Weights of a small GPT-style language model, trained from scratch on English Wikipedia.
Size: 12 layers, 6 heads of 32, MLP 768 tanh GELU, vocabulary 2048.
Architecture: LayerNorm before each block, biases, tied embeddings.
Training: a variant of Adam for these matrices, 333M tokens.
MLP neurons of a small language model. Each row is named by its layer, matrix (up: input weights) and neuron, and shows model dimensions 16-111. Each number is 500 + 50 x the weight over its row's rms, rounded and kept within 0 to 999. Numbers have three digits each.
Before each neuron's rows, "fires after" lists the tokens most often just before its 100 highest values on Wikipedia text that the model never trained on.

fires after: " a", " in", " to", " of", " A", " for"
L6.up116:560485512498410540510418394486512534495481405400486494615421582482516406518510574483439543503489545459567588558521501517430499493599503503569434565481511504524516487538441437451439490506527555463441512558368578425485476592523457488410502464536453438558493574569538559490446472543497517533

fires after: " \"", " (", "-", " U"
L3.up463:538426588498465533375424498415477396473480459387521517422473437562529481579492429524539473509492447556449426541536447615447490419565454546582445560493556476542525491532483503562448494468475576472431481480567498503532460561597458579515472429427505450497540631525488503453543493533550546467

fires after: " in", " to", " p", " of", " ", " the"
L6.up292:494448462461469514475513503490511578484490428480456545436491600549542464506534579538479520487490484456531563614536413455544356442494543600431459511492561609620484603503460612444548505493500513463612632562459520475464507508498460540483490520509462448502554532545423534535331586480502428391

fires after: "\n", ".", " the", "-"
L9.up133:538512449542437576520613508588481564505517465556456499480439568501551430486569495469445435501563458453523595527479459435480399495504450555545512487493489541474556543501505472523477541543481477448510533530440485392453516558544483465608484525578530506452490508451457404459447584527477491472

fires after: " In", "In", " until", " in"
L3.up224:509448579522464487440432507427472546492493450533483494470558528575546371543558562581417458493408418492531476462478441430422518520580476601510566553535455572466559534481412567542437441476512580401497502560534477503510589558536530516570571481522446489433480505521502455471494469492495513450

fires after: " N", " n", " ", " Un", " v", " I"
L8.up84:515455516469473440481525487355546581462515490431454537411465500582495486511581475538481500548471522524473514469561472570501503440569474583512467436506406535518459546530573505506488508560401454535458583552447483488511559548465554510435484508440424417474464493641440439477512553385487489435

fires after: " m", " p", " M", "P", " c"
L6.up457:535504392466514530593411556556517507533533488596482518518580480524591466485579547531532445489513609505489506573463424472487471571411461534477604419520506448430492476480459550474509524575536566492474499465497429492445588552496588494542511527589544451541544410499502438490491513472499545454

fires after: " |", " 0", "\n", ";"
L2.up166:467563469469469484539466527507478536476521532510465579481486510539530600475539624475511517501426534461515599528599461439418482554547529561516502588548564467433500487435582511439468519584457474548500496505516455438364473574513361574462561485446530542480504461618501445477515533515467467521

fires after: ",", "ese", "an", " a", ")"
L3.up656:527390493485490505521474512645542507556654543536537535532544489494518553497535498473484493506541466551455297537493469441490501428511572538489472524512500431516535499520557464477428447471539529481507587578475485425556447529526416491471475543502507433541536542392496530497517538588474448475

fires after: " s", "q", "/", "s", " kn", " T"
L6.up218:512469507524464430481506458424566434493514396510473489535498506527412468522597554541559467597474517459405510505584488513461556443537453519441432477504454379454459532487545422604535513526563559518582539502466507468540464578534435529444517470486487393534504440517501572432551492482519466495

fires after: " |", ",", "q", "s"
L3.up506:550468499482515491557487510543498491477647524538489525455569456501522590557569553449508455506574457472469496501602518498502482498493558445540553527490452500483528471419522467468374423504424513479477543577528523470396432504573510473505517495467522451510526437424494619569402531538541522458

fires after: " G", " N", " I", " e", " f", " g"
L8.up702:500541439522521529649453386525559597497489392463407576447566450530494537462466551535493533496441605519467464541480486406514445413486551515533489453438497499577617461549464555514543531527475495505493553564456467436387459579500479539509580432518414451490560519510498526492473400449526511532

fires after: " l", " m", " w", " sp", " rem"
L6.up510:516553524458492489542503533478453391357613493483457640508602442416479464466514471448532549514482460486482548616529421507458444508468529515401578548594514532493522500443471460491528469490370544393401462500570522438464501562547445456535570500571518483448561557427415582515498531534537540506

fires after: ",", " K", " J", " S"
L6.up749:544568477513472466495468506460570563449543476520504485494470598388494393466532511567465564494384495487492641603501509499527465469519504494517426465536508498524533527536477546506530473521532535462468553505490461338510531517442529583399512553567468490471488533455480542469414657430578528438

fires after: " m", " M", " t", " h", " b", " r"
L9.up688:473506464563493561445517413494501470345496462423483495460447496499422500439544438597555456538492491472483567574472463441537458532489499517449479391521457606502484477448481445507554423424441519565455550497532517480515526471558478481426515433547506552506614446486507446454484516464594490524

fires after: " t", "b", " h", " m", " in", " w"
L8.up124:505486506548536495570588556480433516438480458476511486538481406490456487392571505527528536487566540478474488543598457433501468429466604564450522410491450492466499560539442521512515541501405416470537466550592522414564450461498483467511473476566585487492568501385495572512418418587557579542

fires after: "\n", " re", ".", " be"
L8.up422:437481595575378444433478407463463444474557478519503431492401454628514393498487551503453468564558489477525488476447513468376508495568540481577507571661481557523494505556485493535467546508450545497465477489554582471504467557470480614385550440483530440488505552554461529462458556462499488473

fires after: ".", " |", ".\"", "\".", "\n"
L8.up19:614417460475471466458478470505504403462524510529497496448506490573491401529518538557528463454472519453527593498553539561342354471490499450500456515546518470563468521456476403587458483492455434509520495519565496474585447457482465612515547525458442616558533526500536567447520461493515423467

fires after: "-", "\n", "ite", ":", " •", "w"
L8.up740:534508479444533532500583527444527455471627431472485469489566604581500482497466614573582379508588608575480495580594510476466495442489533512503520476492462531448521498514490494519405520547401548472467508599515517516417491456549503528515550468552448406460544429537542556489460472483476475496

fires after: " 199", " J", " V", "om", " v", " Jos"
L8.up626:559517449467444506523499479498561440442491493553375584377527514479441527544595549411481474601480516399618600476540462455486497510486548597570388544466579550492542509543536451575480530578425521485444492473504379525443566502544545518545510496413502428500481471515453441425540574372561519407

fires after: "\n", " Total", " 0"
L2.up509:536438467469482534604437532527456469410622458519510468431552521437600505525443572516467503507473466425545615499500513478450471549481502590527611582507463471550601564453482538552570483571419609507522539455405464504441514469542458526553591408596517506530542440520521424376441512560475377491

fires after: " I", " n", " N", " ("
L8.up173:534598521501485527474474472531455555460495494546507572422403540467525444479500546545536595551464570467380474515512517518462481496526427525431420456393393517507489495549466520434503511549501582542500542564426577391494491447490441504494535521564300463541581490515451479500449508560503599516

fires after: " comp", " P", "p", " cons", "s"
L8.up618:471517419539436464578476438530451404484595406520496591532448570499555489529517564518452495503447521506539592552476574472453506490434454567473452479504440577505525472553577548506410492512533513494551532451476495470598518556578476479574559335505465524420484530504485454527464539491482527458

fires after: " was", " comp", " P", " pro", " be", "le"
L8.up177:483503510577461446439481481417489473434559574541372510605430561508563477590542454464511470479445481511547549484436524484537462416483590479519467489517458525536556537489525541475504512557551475476509509502451506451527536486515609470514600426467468440462505483573532376469423578433513462444

fires after: "ot", "et", "en", " met", "u", " |"
L8.up615:525538401493424439538489462512465496463608498596489489567447418526501535522499596418576442468461534544478468445452523439476504551540472407542548495500512490484455542434460559446452499445506485486453553435479529437487507630618460567524413493478535538524523471538465493513508462470510563477

fires after: " M", " ph", " m", " B", " C"
L8.up573:495572479572491509569509481527511585436541533474509450528441455419516475527473435600528439493548558458543544507605476560523482463428475540476482416526524549437494494493424512481467529522407578475462507561468552331494472531466510482422532512600451546454513487485507431469441522382523551549

fires after: ",", " |", " in"
L9.up13:457559396614508469616409561534542492509558467525491401539519534588479434397536518511590405537522589513428546542375492386473467507557531406487496498514495572419530467441514489444528520494504483556499592472506554480436483576520531577496493501523519471409577481585491477495533490576456600529

fires after: ",", ".", "gr", " ex"
L6.up82:573438537469476399542454462472517526495467481473505500435462512597488445487551508561587367524484404468539526467490492534521472476452458464538626468573452588446519466595511546553454546521514511480558531407551415540429488509523533552468546521464459455526543524527445548438515491466473483450

fires after: " |", "|"
L3.up389:494512433537441425545421528484533514538497441520410475445452560461464464442496548400504443508428503495531514577577489407528406560485559471521503495447530579457537511489555571450470554521521522432440558473527472401471552528478482560523546535441487540450555473511433539506485603513507500536

fires after: " M", " m", " 3", " 1", " p", " 5"
L9.up596:491514472497512529499563512405384448503532416494420604617500537505516507491548515482397563507454489514482428631547426466570515441529514535524478462492496513466466543527461452479538417509367514550456550519528525535460603472523471446561466459451539456509571569575472478378445488471515522483

fires after: " S", " F", " E", " g", " G", " p"
L6.up206:496587432503486516568433455589480545470594385474468526529452446521513524521569497540424532480478570466454480495530474484474482477533519539451468422509486449538506537594495491448486494448458558440389502606480521472516431526476498529539573526497407453449483569530423425476467592524527536482

fires after: " the", " The", "at", "The", "ens"
L6.up295:530352535487491446520528502423465428519534589436437507487459540526449567463444470474606466543468505519570557516498523471449438431453590522499587518508491502441496543498542384460503545505509429473548533473505506506489460514578612556420539562532534535573512588494466498482491494493548346500

fires after: " (", "-", " trans", "/", " there", "{"
L6.up162:544455548517484477456514460413501480413499413507520473485436449487503408474517539582507519563518434528450458614420486503358501517624423558591468548564503449491606489514544459560443469465493523488363557471488513494470489525612421519498566486504499472499583528434458484490470577569563495469

fires after: "\n", " |"
L2.up593:560553513489464425532448522580505465490542430530512478400501615410535524554520481494473484577425508503470539426568509469494496434546492582520560569460591446482571519421459500551480432435443556542479562501555460435501575483574481556527516657470521462384526461527447544436456558507533454474

fires after: " M", " N", " n", " S", " m"
L9.up424:506543434535418385456498540439477559522550435464498619529520581450542524502537493540488491496489536519566557561517444547502430453496552563439484376403483613533506609441511574380554456571477430419447541501463504501516564439498518471468435395509416460410603542498478486493440506499536405494

fires after: " |", " 2", " 3"
L3.up557:612590534472465535583474599545527430485617436531441547526444452542466495515528582451453521508544420500488584540501428442483499524589466486478523538533446547452438556378491474431526529581522557517489485520463494472373490514458498510480532494536452493467481542504505514478500510520505523523

fires after: "-", ":", "\n", "P"
L3.up344:607542543528459521520513515481541403532650493485479477527466459586595484531441504595496487475528525503504549540514458453352521499550522483459574556513478576400474541405457518491487555524383541434509456568422464480426520463410552516513536451541570469589613528516444503502357468535505477512

fires after: "-", "\n", "==", " is", " •"
L8.up651:498555499484488445414584468433474429422570512526422506514509496475509398509448473547431577556503508498529562532488520375472546519528504481529468429487444632452536511583469526525421491625522547407568479502566507451555429577566534524473481363553461481508504501497546398544438496490539519465

fires after: "\n", ")", "-", " (", "ulation"
L3.up589:613483565432484447510540575520471469443541431448470497422451542501515407544453566550476505546535442529504511549520523390440552470605505617534541574518485503482597497487489507572478499579501609526426600586557543491476514538592591576455520493611475444475530514509549453443428510478526521507

fires after: "|", "-", "In", " the", "===", "20"
L3.up311:577435499434508525592409474427551387483484556442491556499483427488591517480450604480561523492371528546505509419493500409484500503542532500561589483500500512468586490545452544533452435567408469458475491395495431487498467576579503557460512466584479541591602576500409460457390523531477457454

fires after: " |", "-"
L8.up398:601483422452536464481553490557503566473520489503503485616460547503587547459518519431452403636508521539511526527424469488520439526477562494562500483462328515532465482401517441452435461499532524560438614554521496489513538445553485473550548478534463440362419484488556484471493521546486494431

fires after: "\n", " (", " |", "-", "==", " v"
L9.up195:422482476504408504420632463472491433465492536500483497462395493607551403470522436498477471545492502446535565473513506448526554467559537566582451480558539475569544515571447553498529580516534550471418451498533532466512484530504494585530524527540567437467526564450436428480407456511489493452

fires after: " Gr", " Port", "pl", " Sp", " St", " L"
L8.up293:506508488494465569447423548436526485431516480428469516568543514652552490497574548520536537548506562428506403498570440465473469493478531617498448453472515576508578478488525469471595486528516478560485466483414488540508485554533376498522464493530433475443590574534390457460401416555486544441

fires after: ".", "v", " cons", " s", " dis", " appro"
L8.up465:586403557493495541412464433577532503503474491436499502535467471608608455522442504465438554554441422516521567521512521412423534566504470536513471409468533472510615550526417481472510474405530437462472531464517532503472478520484464588538461510508466566512592548436540534473563528436533399549

fires after: "\n", "|", "–", "-", " =", "200"
L3.up392:500456512445496438532393534462503449509496592393490466476456433453482547451449420537574583502431481514543473490514520510459584431490510549505549480565534467455500423490511537530538448532401622506449476484442413538490452497595529459490502512571471563553478538509461393439484423485468511558

fires after: " V", " S", " J", "ue", " Sal", "J"
L8.up597:494544493541484487462447510453551464382477434573448555547472509459560519512541445524539543491513533500417552463482555479458474509477563576624377456498587500513546506529459597479496591531519476567544552471519548462390494505460474525476490449533402463471505531523405516478532582369529503433

fires after: " 0", " 2", " 3", " 1", " —"
L3.up290:532579575491510439487503501534439575473552443556424498416481414566533471438483586502515524538451468444464515550537503496416398501507472498465481533560497531485520543502526471486508518545419431381573547494494523424452421531509455501500528469542477513502465551519525531421455471502491455522

fires after: " ", " 0", "%"
L3.up29:470495580529518512552506495515467500467578468568510508402524487501546469475491512594544423484484442413515601535505541456500464523436507482481541496553559552484485472508516563438481439514433581474598503446516495431507538559487432556436527450521517577486576592451515411484516513428476505466

fires after: " |", " P", "T", "\n", "P", "S"
L9.up552:453483478506434485425595459498430422448536485404461605501404589536558575503599618556499438546458553511528610498466535462465505561497490539506457514554550522540521529489476490492518511513563519527464562467467533535448496614490413580467534468624489484441526580557416501433492572488573504480

fires after: " |", " ", " 0"
L3.up213:579509502445409543449433481585510537408564497519399540455520498476583507465501528515546435513487490477458537520574507527457389458496581424485529527432541521517537486465545477520452491542416524385585526476488438377510423527499456515545539478496505500550576532490475448398448567515507519512

fires after: " f", " F", " Sm", "r", "a"
L8.up255:515458473471514527434533487492505550480430451494497562482451478502474461450517495471593552541505613435439493524507465539458455375540420502538535494541372506492590549453471470436475500596500556457546546503545535481478543491475433543410488415570500448537454519475479500486541481510607467538

fires after: " s", " f", " kn", " res", " S", "a"
L8.up410:487513433549581532525508532421613582426492411460478535426397451481420532497579538523516537466536509514445491499555494515491491451452497554497411482426374498485621558512536520486532511489485523422529543451466623473521456513492493597552508438465463537475508457458518536443462483438591471532

fires after: " |", " 0", " t", " —", " m", " "
L3.up247:482529470557516436460515542514523550446569401512517550545572548565527539475522541468493466482444548451434504567444442471491436591492534460457511500424456474517465472383464436523508537445524492469541554599459491470391480544410416562474494498544482494449554481537519542473444576466468541501

fires after: " the", "The", " The", " 198"
L6.up395:545490435452456473540463501397445430451528551541445495469506433413514522517506489445614530575491472506482516529550491445449496533545565516444534526563565580433472525544499408524553487522423469456411523508488563522466496525478510556519505487550477481534543583476400369444403484506539516490

fires after: " the", " The", "\n", "|", "The", ")"
L6.up735:563477407455432561485542430487481503412509545441476439458434559515376479514480480527522507631509449467503499423457528470450522407494491497544549584462442519491539474475533450556474513541527481507444455529542498452464505478529506504396568556546610455511488545495467424497507561437518478516

fires after: " M", " A", " C", " B", " b", " Gu"
L8.up751:511544460526470536452460460444503482510551385486486491588458524453451483429541592395551533448563574503458622564599529459531466487535477438409426399508559616557534492470483484479446519591455547493441524509478521427487473528519472487498525557597377470448499563485531567521449546537503533519

fires after: "\n", "-", ","
L8.up695:560482527518484534541488487483485398549579453431488523492452616469610484551485490511433480496541510457502559548593554467464450487526467564485543523567444455528548534411437513457447425555389513530417478587508463369500470544526529549476484557596592471469531530468383548472453505530455414359

fires after: " |", " 0"
L3.up535:509497492509409500467502502591481446484521425534407501498487582598530511529531629543491406530488527432447441493528610481497470465541483491613506519440438505538512498424474560397525631551417529454576542589520471427421426512607429561526564495574496513446508458563471541448458467554544448547

fires after: " D", " d", "om", " pl", "D", " "
L8.up764:507519553558414477494425585581539519466605576507445447524482481504552513417539609496512446586496547447504531493488500438504493467457498494535487470477520546526530577517474443386498502468441513438457557390572551398429535594525461553496479571483545525413583414535436464507473598467537449436

fires after: " |", ")"
L8.up727:564537512414485543494448474424533469451547428425485466421388491472478461557572625501559463554516496390553577522514455523494445470514487487528428525562482533479491524490521471561499485500522394449542521491553466481463518497456437512512567538463419523475577513529495474473470540452540512543

fires after: " =", " t", " was", " n", " be"
L9.up111:534410508517520535483522527505479583426505506521488584539518537507532472452516588463554542536493454519499458570498523382472461462510542605468543524494378468437469486582474443546486516523458571466464553397502507457445471568528495540561461401476494498536527448458537477449466380652523491481

fires after: " ", " was", " a", " n", "s", " S"
L6.up661:528487498514444463556501488553607578455582532486476452477415583464418463441458474540506469518487440482434494529454608457498416427555532501420489440519415533516497467529537417525561382488471587451425526447442496390569480568517496548555490465589524538508503456459524382474522590551581511500

fires after: "-", ",", " |", "|", ";"
L3.up119:590481471454512493619471553507559548475516553459474479488484537461455413536498621495492460472422501445505553505581451459488537572513529468459543658488441525425502520602601513453435494532412468466517534565477506436563420515414365499413514525574560508526569479469528491522477479574468445505

fires after: ",", "ell", "ann"
L9.up254:504409424508496526536503488504562643496598488413498441448450551588520562399556550587498504515477548516561457489471522448569488504524521494518537507527479518460430496453490495508501542445468470466429495451562485534436389565517454611446453489514494505470570452503539595524557581549575449472

fires after: " Ch", " M", " ch", " the", " m", "The"
L8.up282:497530511526439509543542476475472538456577519537400488461349472394513446465605553500540501503522534450487582583482498400516479540495474567466548477491468577352456480594536332483551485510362513492463485502495510370455505487512558419484452500552480584560523523497490538492445510488554496468

fires after: ",", "er", "or", "ar", "in"
L8.up207:464561450533469362568480556453494480531532543422416536461490526472519495402544531486532489547468590510506405493574547403471485510516515447536490513589532527496549508466529481411477521562557450486443479426523461446557464508396494555493483390428462539472522502515471588516591585441502529525

fires after: " D", " d", " N", "D", " G", " Is"
L8.up264:476564448521521544570458448523498562474569496479439471488530535503538545463608534525510489543511505497461479602548514467509479500523510503449492406409419467497529527544504406446569476512552419488579528519526564440512531575557482556484526481486496439480493434512447516473455556521516549480

fires after: ".", " dis", " rec", " sub", "==", " As"
L9.up392:477478548529433609480541537594469457498578457470489460509487508634498394479441437401458467552479525563572539418518476451517526480511570507518539478514483481493625551502432502541506470459472490412526489489476494415474494487452382494492442501466509418515564649432482448500533544517568485435

fires after: ",", " the", "h", "),", " a", " and"
L3.up622:574557374521449474544455615509547455528523578561451428532516555455437524518478381426538559587466534557515458489525469508472461470458502505489470515579567436459548546455435513508538502452533581524489568538489355445521425486493487498503505528547463466500510542485469485485567592567525403545

fires after: "\n", "-", " (", "S"
L8.up616:572487539473420540547538521451447468493594465468480510453480508509512441525564596581497536480519505542486512541606532491469456434532609567458426525553503578574478491510516507577491519541415461469500621618391540392473481526532495567541545483553434430477559455449510565544432505574500508458

fires after: ",", "ers", "k"
L9.up163:489518523515446552495534522474444463417606476426505488564494540670563477400497497504538525525459493518529562569403519446502531535542468514516549447477553446532574563560480439472542517457553460482500475487474453489450497601512435595487490477533500451435532440437520543492577569470540431531

fires after: " m", " M", "ater", " c", " r", " C"
L6.up155:541570454549444574581502499520528422459557436503461486517509538407514515502555550482538392441525463469551555526508528422531475465492521492443525478469493583532518564348524440561509467502567548503527562495450547436543529516578575434525574563475459507593456525486525499519442564476505503484

fires after: " M", " m", "g", "M", " 5"
L8.up40:583536454514457580481457565479473382460486432472481513525590540449579586457552599526491441503428522507506505527553464382552492563537582452444493496434544574460518560538479458471437493557518538523495520456482515465454499466506558497533464450523505434517519474486471458491483507412510535518

fires after: ",", " I", " (", " ", "-", " C"
L9.up625:528584448538430496493452461436500538442531459491451462499512616495581470556521502568458433499491547500457556611481473457516504411485448553534463448437469412477463518569486444387432536498440498531456558567466483359541510510550429536459474416566410516443562496435629554477523514490509464486

fires after: " m", " T", " t", " M"
L6.up134:557554522464472556491394599513514541478571419467459557554539452534486527402596563475550446490448463563538622524498474432501502428560471563456530450527562481437444547490500524502506605518534596492547514474457475430456498593476496471480478489539433472472560459555506506425465468328513506539

fires after: "\n", " Time", " ("
L3.up675:549403471483426504465481559536482437526576425407463508436481507561519473485552535574536482519413484579521573550578564497508523450587569551513498509479481558564587472514570425486534552486464507483438515528436509495442531472486507560505566500514551411528475489509500496438470607455561467515

fires after: ",", "ed", "s"
L2.up1:531380497537506402604553527470498505505539568551521542444515552519480566489572581512544482493493487500511476458528538495446505564449511467510619526533426503531547486448583575560454481508459503482568530518627443467473402480520426480453571458517601552567576445437525585516527489480509517453

fires after: " is", " as", " was", " (", ","
L9.up467:581540504522398449490502531436512484532487441439491461448405517587495494530549583443476612512440407420512490479495588475610528527516475447484457442542446540612612581415489452449470457575529448546535471471523531413476556502584567528443484403437475397525544462516517494445529556513483368476

fires after: " |"
L2.up81:497521512477515473559468486567539472588610470520482450499494531530452500518612581460520507511519454414503594411478550477457414540525469514546487538536541537498530484452474474399519467463507479434646487453531430465468454525427424514534521524427511545527466461540490487516564410497509512473

fires after: "\n", "\n ", "|"
L8.up437:531462489466424520498494473439480510461586507467480535442427585434484518492511568502509380519594494535535579538501547538424430516513533480504529494420455525502534554567525460504527507579426510567528544424506502510513481599623473518411655496525558472565555542559519442428536606533435561491

fires after: " Ch", "art", " ch", " Par", " Mar", "Ch"
L8.up317:502538450478373580499492566457488336525552561475435492537451474461418504473559616464489603534465519494498589577551523485437499512552428492499564515496560494492498545532535467371577503561523474493511485486472482448466498470598465498481508590534432522498505518515456455495549530503548455466

fires after: " d", " D", " V", "andid", " N"
L6.up329:486488395474464468457496506490588455439511476444458576505554578470521593504551562545427556566344405463492561623518468496545480507465607440474512413381472496597490525459535512455529484583474501527513491485553503452498552548464435577533555376444432489472507481553396491468477542543451481451

fires after: ",", "s", "k"
L8.up3:530504451547515496469510439452519512485527487416439477519458510556518507346563519603511579496505546470565453545509561397491539525574560425559441401502557441516542557499431456449563468476583504519460594486489498466443502536575431566444483519417544451459609491405522575417539584529518505446

fires after: ",", " was", " the", " a", " and", "\n"
L8.up127:548455472499482447482470547464423536461517529461456466534502463478603431615530510507498519588525464511495552485546517478553475556482563561439509534491421526481556575525562505389407519545425428451373487546474525411460621459573463443444525534504463448494495467503536492512509605503460460442

fires after: " of", "==", " and", "ial", " in", " for"
L6.up591:558368528480481484483468501448471508513480484452507588477459533514566480464542520556520500558537503433572474552542442567450456496493501560630472584523380496513535614508353481488497512495457568534422531509421557477508431523539486509408605474610466427532515507514499513506415495490548491471

fires after: "\n", ".", " dis", " (", " \"", "-"
L8.up44:510443522550475416420551488431510530428519413489474473523453497565536526453533513502495553474492518599525587440484452451358488516479488493515495404586413438464471486562578511508496411486465552405425485500524577530487500516538511522480587360533490536524465531534559475468456568496601427520

fires after: "el", "er", " Dr", "or", "ar", " del"
L8.up377:484487436511441515433530583559495432471494616474446549359503537528469544484454483569557438525505526455475497463518555403523591404472618502543413499484506496536504508550514495452409520614485522521448463548499557449498539566520531519532531501410460520453539522543411573468543454428508422510

fires after: "\n", " the", " of", "=", " The", " National"
L3.up173:479474433525496475517548539516548491492488465351491571500460536483519501494480498559491623514511501489518567434575451505473487545564480525535541540554573524593497496518483513440496491576543419532415501557423485441400536476494476586460566422522461503649463509487513529495426577428564431427

fires after: " |", "|", " ", "ulation"
L3.up497:519439570470463531599568464552564511496571414416511497458467588426484518507463580484476487507461421393528539543503532515509409488513522560517601558565470516589479504491505486504448491577570524494550527464554502458511461517488461518492510430575547548538530594461550504452427540430459485449

fires after: " the", "\n", " a", "===", "==", "|"
L3.up359:557443449461512460495493545444535498474515512423500625439402472406450433498450492572529522518517508481525526502587439512452468547497559562477478484502473480497521562574488517471431481571395493518432534552489478404539392582484441541411637451598493529562488589530507396384504515445554508414

fires after: " |", " was", ","
L8.up552:518390502492532523503469516573562484469542542504477520504526526541573540563570490516539502537516433500500514549481529513462448411451575558481484427464448553502513493491407493414509560441496458558451578563501530370502479421556528460534592495445470474457501530412471548505472513534606546439

fires after: "\n", "==", "-", "==="
L2.up197:597454524464387471529426492498533418536536437536463440427508447541519536544511513498519485555526483410492588490503481475341438581515480562523557536498586508451547520460516466555487603478404599476486465445580478427532521505528542544496548551493433520497470542567427511509511524438501380529

fires after: ".", "s", ",", " wh"
L6.up680:515548503469528397457517487460557459570596504541482472468515492572505588475531500622578496524513519510464457489518467471429480468532519431483525448512461511466665477540555482479505438503453478399502552423563438449481438611463481516475544489443527450491566496486470484464573507467521471507

fires after: " I", " E", " Che", " G", " O"
L6.up759:510593590574470597660487528565536603550496466507426555581441470511480541477513535526413517498442565574451516447432524454459533533527483496470452436467413443395560574427485618466470574576491512457486531482527496463430501524475467459521484468556387470476480589552508505533467562567497483506

fires after: " M", " R", " S", " Br", " J", " Tr"
L6.up334:529517476562415455523446517540548414461518471395451533588491584439439521523501531506466547560472490462439597511526510480525471562527475524562377447525576514466499542512455467388448569532524543530412490570513580417425479489453523579448485485506376465486437537459469504504449492518516536416

fires after: "\n", "|", "=", "===", "===="
L6.up498:562445421539460499545528534443466457521513455467457498542456638484377469517494479440455454609478532454518571512550536510481377442506490629500498545499424508582419570534459453517496572467487537559427530554486561440435440525474432513472580438536540506549478543566470470458544550511534455417

fires after: " R", " M", " r", " B", " Ch", " K"
L6.up611:541600498454463488545445562493478399361522535469490514516485501457484506483509535537528523602472423457557590500596470487513409532530479420585344537533567460474490493463519448404515520468486460416532564516486509458381554517413472461468520549521520420465548554421376392481486501459593461449